config = dict(
    n_layer=22,
    n_kv_head=10,
    head_dim=32,
    norm_eps=1e-06,
    attn_scale=0.177,
    tie_embeddings=True,
    parallel_block=False,
    optimizer='adam_variant',
    beta2=0.98,
    weight_decay=0.089,
    warmup_steps=335,
    schedule='wsd',
    batch_tokens=[32768, 65536],
    seq_len=768,
)
MLP neurons of a small language model. Each row is named by its layer, matrix (up: input weights; down: output weights) and neuron, and shows model dimensions 48-303. Each number is 500 + 50 x the weight over its row's rms, rounded and kept within 0 to 999. Numbers have three digits each.
Before each neuron's rows, "fires on" lists the tokens most often at its 100 highest values on Wikipedia text that the model never trained on; "fires before" lists the tokens most often just after its 100 highest values on Wikipedia text that the model never trained on.

fires on: " at", " Kh", " Is", " At", " \\"
fires before: " the", "l", "an", "ra", "osed"
L5.up161:494517460532421533505394506445543562403462508525498495522456530540531509433484531502500453437602513508473554541467519545548517479496543599501619482429445433488495525480549479534544534545568500471525566526475485493454512443628450545507519530547531554413533458513448495455565642572495519481471438453473507463485514504483418455466475435466533442476533492512524372437460540592496527535499449510485471597442486332562600504489490494594416492484491500507498559488541583456560443572502504547567397442468496501502513604368548575519578567432537442400497564471549555494557486509406495452508427469481471607540533552508461432472501482496546494567590561559499476586429534444502456524542525480495505494391543525431547448497500411427467373482464511536517482495446517467516529490501508
L5.down161:479538542451483435448397529438474488458497503513505492603464513470439460408583418516519505487501409505401594510502569487450526368507567501433554449440524417517491553478545452531596535425509543581540515512522547531459534497479469461510512561461524479484511447499502539393534530512518464596427508474530507471518571373490571426582477492511554463520477489502565532575430505551487445507431447540523489481538488511504584572448413511526510523510529535539473501559512491540477502510550611504614484512381503482451467563463604541459436559461539481561550528417559524508352488502495565524480455471433507393438493488529516578451548585445399494467486409486533606619461460510537453469552414528422508463519568501511447474500415545570473546465456497504623475464484398432441558461525509

fires on: "==", " ==", "ult", "el", "'", "ery"
fires before: "\n", "==", "ural", "h", "y"
L4.up1831:546517501520446512464523574470442523474596488452510566455618524500501519529475521454508548504460458518563526582573568492498512501523436492571499496548535483456525468423457500458548570504470565522523452532440520543509506463475589534480448637429453523503485522533530497412464439550524532652533514474530529448487508485493546530481493484471480407442455493555562519646456506562518502430431611444390540459493440572478509541502521510557497488562472449409497582419497436596480431376406487451391462562485471506504477522457538528504494467453510482481474469529531554526473420512593522589536499456448449501446529571524499563557480552461573423522585591527466591470365547370560518474588517461525515487512528443477422495495396503394475446511518439534457523419462578486473487470506378
L4.down1831:511587473522468550571493457431396501470451481425549511535587551579508593520374542445593484525595509496483542549495355474552600434396375458476483474504491567535454433546536514638542499457539524465517533467504433430431494489527485434547528517509504570495515511549388595509446480464564550536482464536496575499518474446436539497494440590461490487469442527516521474539501445532523462523497447486583418508525484478433509540490529386437480536486491557463481563580502464441529546545590412529595429470457403496534450535490492477477522551479507517519494522564507460494471494490576448438495572540500547501511500533486527606507500438455491542548576575424605446445527546479481479483503549555501522433511557498436505533529536472629493508427497505399462460474472491459526562449447557

fires on: "==", " ==", " tem", "rop", "em", "ult"
fires before: "\n", "ple", "pl", "ol"
L4.up1427:532502488503518626453448547389504517510568481543447564457493516560562479494531525521539384484493455458514555601444438505544443437545560527531531528520503588460584483485509509511460515524485521496434540529487496409534468508602571515488576548499487573537485634435400469465575536584499513567495515410539503429496419450582559522479552443542433444546525440456435502576460587533446490516425568449525564512439519511479501551519462487515502476616485489470462508531439446529495464428484487513449477571445445433445514519540478463515532538471481465524624516532507576524499416464532457615516509471545435494498563493538525512614391479513528488409567524447493484464488476458554459490564395402503539594547454466442531574492565447505407517453543366513481464577471484455520516523520439
L4.down1427:515486485616596508576512484528488478630510433540466400466583418568608499607489524449548465533516472538620438468476482489420556546507502413501407598551476464548560491506555422563448429448451556541550491464540568513541548472415402514478573419528436387431485545515390546439440464550521446557475468511486592465430424435493511451506419560461535503476400528547534589522459471473520456484498541484443409455549447460466510499572466440503535554532482443511483486436479505549551501551460488471538482487472575578515499478449450548521498545532480566540531513455521460489510467534587410467495497494437461531441526505389451536521589574492529468443459469532466505498487468437447485547450506563471515531551596383500477443517583454431525524518580507507444529456495513584555502513437482

fires on: "==", "s==", " =="
fires before: "\n"
L4.up765:578505588559464451526597519579477602481525399539497496422413450570534523528569424473464490497467535477532555465542452422615518554535441568549526514540467589465528341519515571466528571514525540521474515453476497440493483497599494433452523501504430539437464528549500520494613482482463514447472536436498454420455513505569630481538456516524464546558544539552524513530529531456479447407455488511456542501329422562508483510602549529462429401581497476539470492437521465528506504539468514532513414511498494503612590554496428491482518481477522514436514476494505500518445481520484487541509446526534456537465573554475456452536511449437564509496538512498479492538498448459550550475487450550538465530412515569509594485537561423563448491464614496463535457489497521375518449507390503
L4.down765:500543502547450500535521540450547629456456470460447503535469442582561512481600501474536495506530517412548437484576501524551516578555391578459510567483546587461528417475498515580504494485495575543465441437556475438497489442497624475424485439517488549384457582587521484565548532458559458440440541422499416466527435461489617503553465578405527558454469561520533522494467470532516420426512493514466446563471498462442589495527517453514426451525470501483522527478456479474435468501434492493507473514526529534529390530483458390462517545505465574473510528560488513478465498465520409461462508544460542606514590451545545379448597567486502456523592463448514551544508504457568584535530451549514433508497516519532546497485561523512439543436550474429498541406511498465562508418486412

fires on: "==", "===", " ==", "s===", "a", " in"
fires before: "\n", " the"
L4.up485:551468528500434495453549533487554590498540402475476498435437478554599547491533440572523521525596582500517602544551438453501505479439436570453576538457449505478534470569443555491570536536436626504509467435513529494562419400548538527500585443534422548419496388540407566501463481541419506577521424504519505546546542615534569490406479463520459447465468527459544516556426574520448527513489499562495584499420396533446613477510519493486482368519547489521479438393585513474536495463495402541555532544478512477545475484564521518507499481484524506492548452516565523441465443497442484448538494503460439489537490492500475478485455477564497545405538446506520476501462478510472519506488537517518528585447442474589558500528372447565541509520518526484524559447494514508399451486534537
L4.down485:472551421503472431582591441404482480471495587549487519556543420584486459534533345410471429492522484498606518490506544544495520553516525542552413450547497570500488508508416561525484502508546441432485464440489516479480472500478511474488487522558540487455402524566548485549509497520579452517457582421574399495474450423438494548519522540421592605446568499428490522495526546499517516498463532537487523458484564504580483537455510435506379574533547522465555617475505515465488507487504435480477464476500466449470467488581579439437556554505523516525476415483461492563516494511623448601489485606500588528536463553493460524502574429522555368522550613487478451471530539496555628474484525448522451566532610515528440520501573551530529456455485539409469435416464501508553425560487376

fires on: "===", " ===", "s==", "==", "s==="
fires before: "\n"
L4.up239:482438521493480404459569611497547486435510421433470545409526476513583442582515497526501458536515508490412469581423455595597526433447456564582456516437507488496474515476504511516556540514466516569502484447547501532528455541435510481524456536558430571527506556550437564594507483555470489593476486511537548456465447452444500555472476435450482442465510419490481474518365526564539544469503565473453581512450489511559625580576618563478479454543573476500495492472519524473524474453384440436474567563552535581497500471440499508470446453528492476521440523478553534501455430440528497589468489523525512565493475557480412587472514473408552545463581363516551575478486474470481579478417488530482391517497489486462549556507426442530378538511492504417429510464537437480491520515545485
L4.down239:404514519549493532558537497530538471493457485432510597444502504590609563502539496510510471460515515490548437545541467485551500569520483507466457535460438532441503442453487606607459464555547546595473403499574504433495490549541599490457514533477461409435473569567495522577472437531600464520503522401479442595514483461483512586445481594565473478430452522497561467546519544446495525407594452467445412503541500532471529521546494487474508424511450461577568456464509548579468458467489493546595546486533489508470527611545475525518683508424528443473429528538590546486455401477443520586565501522521529601439506571474529462449532511494505550454478476486433525529477535500445576534414476424462454459477488460544517484502476498534509599500560431462459540476457520563522483366518402

fires on: "==", " ==", "."
fires before: "\n"
L4.up410:492496578593548589457588508457504453501417557492491448532647417442450463708548611537571563478509535508514467554510577443531538481468490475545503494465562493470530456452529396453558530518475526502538521504529538378528505586504527458532453450453540521508467483516456541393512524497499536487543494520560538556514474521547548505441604526465464564515567504483485582528474500503501481473581387501490444478531492517443493515466407535521515462520474338479515500514480529524379502458479576542590544495525479507391460541476507580452592525500466581451421542518564585534451377522567550487494501528479511506555557484492447451610523513547440460506638496575500497489499581461499479554454511476477550483423478468454523521542553473559481505467523472570494480470637506604481470543501540
L4.down410:494545526406445453549471500532471526544631547391498621586455600536531551483410449500470456504478462431556511544464485498416439406575511492525438526486491481468529477470440434466495448516494497416503483467452446541449466569494486577544518493434560516454539485525547536430460452501531498458452527551482514490608375503496471486519505455520411512530451487464461407463450499525486492573528512399448559475563511425496511457562496564462488596519521573527549458544588565540557480532512481505449519494376510463530508482439559471512430535545524628535512521491472619532530512630426522534530455513499507512449392525525526455443463496453525489583439404534515599472552495522485523517456513559516515464540546559488429448473516598475474465509457442498498527491549451534548481443451479

fires on: "\".", ").", ".", "ed."
fires before: "\n", " The", " In", " He"
L5.up268:564547472604527500618426560508478482513489457572493579421536446480574453509557428463513531524454471551537568506525481447527447534549553450509555480521468517558486389482507395449611492504468487508487451521556542443490562557536534504539544584560422560494525443533483503498503488520468527474450451537541413501465574514540451413468436404514458531574584363604534508525547529479498435540485516573515527563506472496472546479571475501421473458583492482493524482493468648452459492450567475575476512545477475571537519505540467425542578552452490494534493408486519486520531532415398479552446488486500394517491532441534570562508463518419519569571627459468538488448496452548548553448515426491517493505499468497455604479521549446494489480590513440604450478350525523432465459508441491
L5.down268:491480459503539462555504547551424456574472439475428499490478454498677482447527462428459518516557382513730504522565536438442488517602557523515500503513481461541368501407549446351584508525463566451506457546545544499555532561490509433555548486498433534498499485553532479490498476514483496494459459574549558575443427511505528521357421504474489472577574485500566563557506588497515493522502553515564449508575445512486428494494567462505517563532509402531507501540492559461510527486536505466539531525405449486443471482475516523479534528496454510568566422510497556418524558478509409516482490572423423539493461517483555600526478521479432510571491457422429474457451428535472520426545537448513450430519560518461518472510461534502453450536529510587541530504563499471503452479458448

fires on: "\n ", "\n", " Games", " |", " well"
fires before: " -", " ", "\n", " Ro", " Al", "-"
L4.up500:439490607539451522444532503435559496500567380602442543479505540561542502461555531449497517401508593493437462478460503470447459578557462481521605477487422502518511455640522487542520555479490529488476363526482469554489548474531466483550594501607459542435506572627479412542617554556484479508486489438541487509464506515500491621475467551414486457507516420497519414482453492599499529543498548490521514467482487448502514585560553603513512572550491530511497520431497561588434469543465554496481546502527456509427506492497369473566562498403489478446561492503450510440554471457464500496475511438431466530491560505577512585557455486549448410435589516498463567560497494507558515580537436444492540517424516530548550516504571517476510491445514499492531439459497553465426453516476450
L4.down500:642438491442494566550557485454472437498499340556482493480488511486584378441543515518505470415430492534423471508456544486482548478519508483542610458458426525470569429512482531463453518611494461394420513478465495577566510485510548527501537521516403535480541401456479524538455466490484558560433509526516482520510512520441547470537496542493479584496453432562546485433474476535562473615590525513568471444539474467465478500538518560523500546484455611524448438401509531479502542568381471466510531538461569517552538504508458653564560538563442451416505525540524394524493474520398470594468519453427475509543478491540581516522536533477488440569455436536585629543492585459458567502477464587529489483412444555587533509432487548446500495569569496514460484508456517480447467523520441

fires on: "===", " ===", "s==", " ==", " |"
fires before: "\n", "==", " "
L4.up682:464471511493471527453523617508515521493645497528442530561493476505533534502441478490448502465488533476541476519381451465537510511501523515616522446573591564502493422499529506509481481491589556488464521529536447486491477529484539385489460547551443548485501509478480578486435447534501495454572519507464460434509445483489472563511453459545441524432496506510417476505471550535564471499562501501450545540459461396563486535571598563523417554587476553493489472467442540509413449459430493521513504538491528499553525496374553507571484505480504360427497593402536523564441502478518478510458472467508485555452580542444430602410564501497581444431582464487483471557488420560526641593458546506471470490442450468431513571507449502530549481556477462526568541448525518516443431478541459
L4.down682:396497547458422575482580463562466438491480515420451486442524458544577512497561466561500488476572442463570507523517473514451566479535591621525454495544410567489546506464566670561505523583533443511516460581581417454564514569462554592525456432515488456489521550511458534480497470479580469597500508411537429471402479455595516532462494516400550521432577513471434481513524500412505518445471571461549428441578444423477524564506495471502516486545500505482467525492528528616444524511510429503466550485506506493463497669453443461534494549485510434486467521499560570528442462467551388483490544413488451586525565556558422501470570522488566502490493451524543490413469478506461526627480475461485525439529447545540588546528512542491478528450463416489438526490528473492489408477523519

fires on: "\n ", "-", " |", " to"
fires before: " -", " ", " Ro", " Al"
L13.up1215:596486506527574581543492445429481514407507390520483445448515403578575512456488527444488432490482491496497493474498425504457510543490465591480589492466490558473505481560554506461540471567522437402484520481515512425479543443537579456505445484552445531459503439450465529497585527557504473536401512579499425494452544589468494557558554413485488503555411401613475416500497514592485545492489562514473445506428493510554481607482494526520561592578478506439495501466478553356514531495542518522540475479504561621488496490597413464617571518478512451385532426514550479408484512422481587523489475482452502499533545500499575524563534587561546546536503593472474535540529492521573589487453514465520477529503492522512473519462521500463437510538532542441464501496473504521432459544523479
L13.down1215:612463522515566554439537440511472456486502492576505456474510419545524442441531562473485476508482471489410509511467529473541477550455463548571509449513448445557405367536614557474525533557585494481492554491538526445503569533532524481483469516484531487484452490475419460506418509543422438480524481475557469513461541422488463491527543532496485465551545462591508463462484500534565563643516493521484458502590500521489526563477492612493502517600406697576470468407472553478529529516498474531532480489529537527413562528466375494530602516546564492565511475565561438421450499530459539492425494507387426442472524488493488556623575511514500505508450485530563517518465526526475494461539446462576459415435531562481494550510527513429495457609524512537501459558461502511426452531582425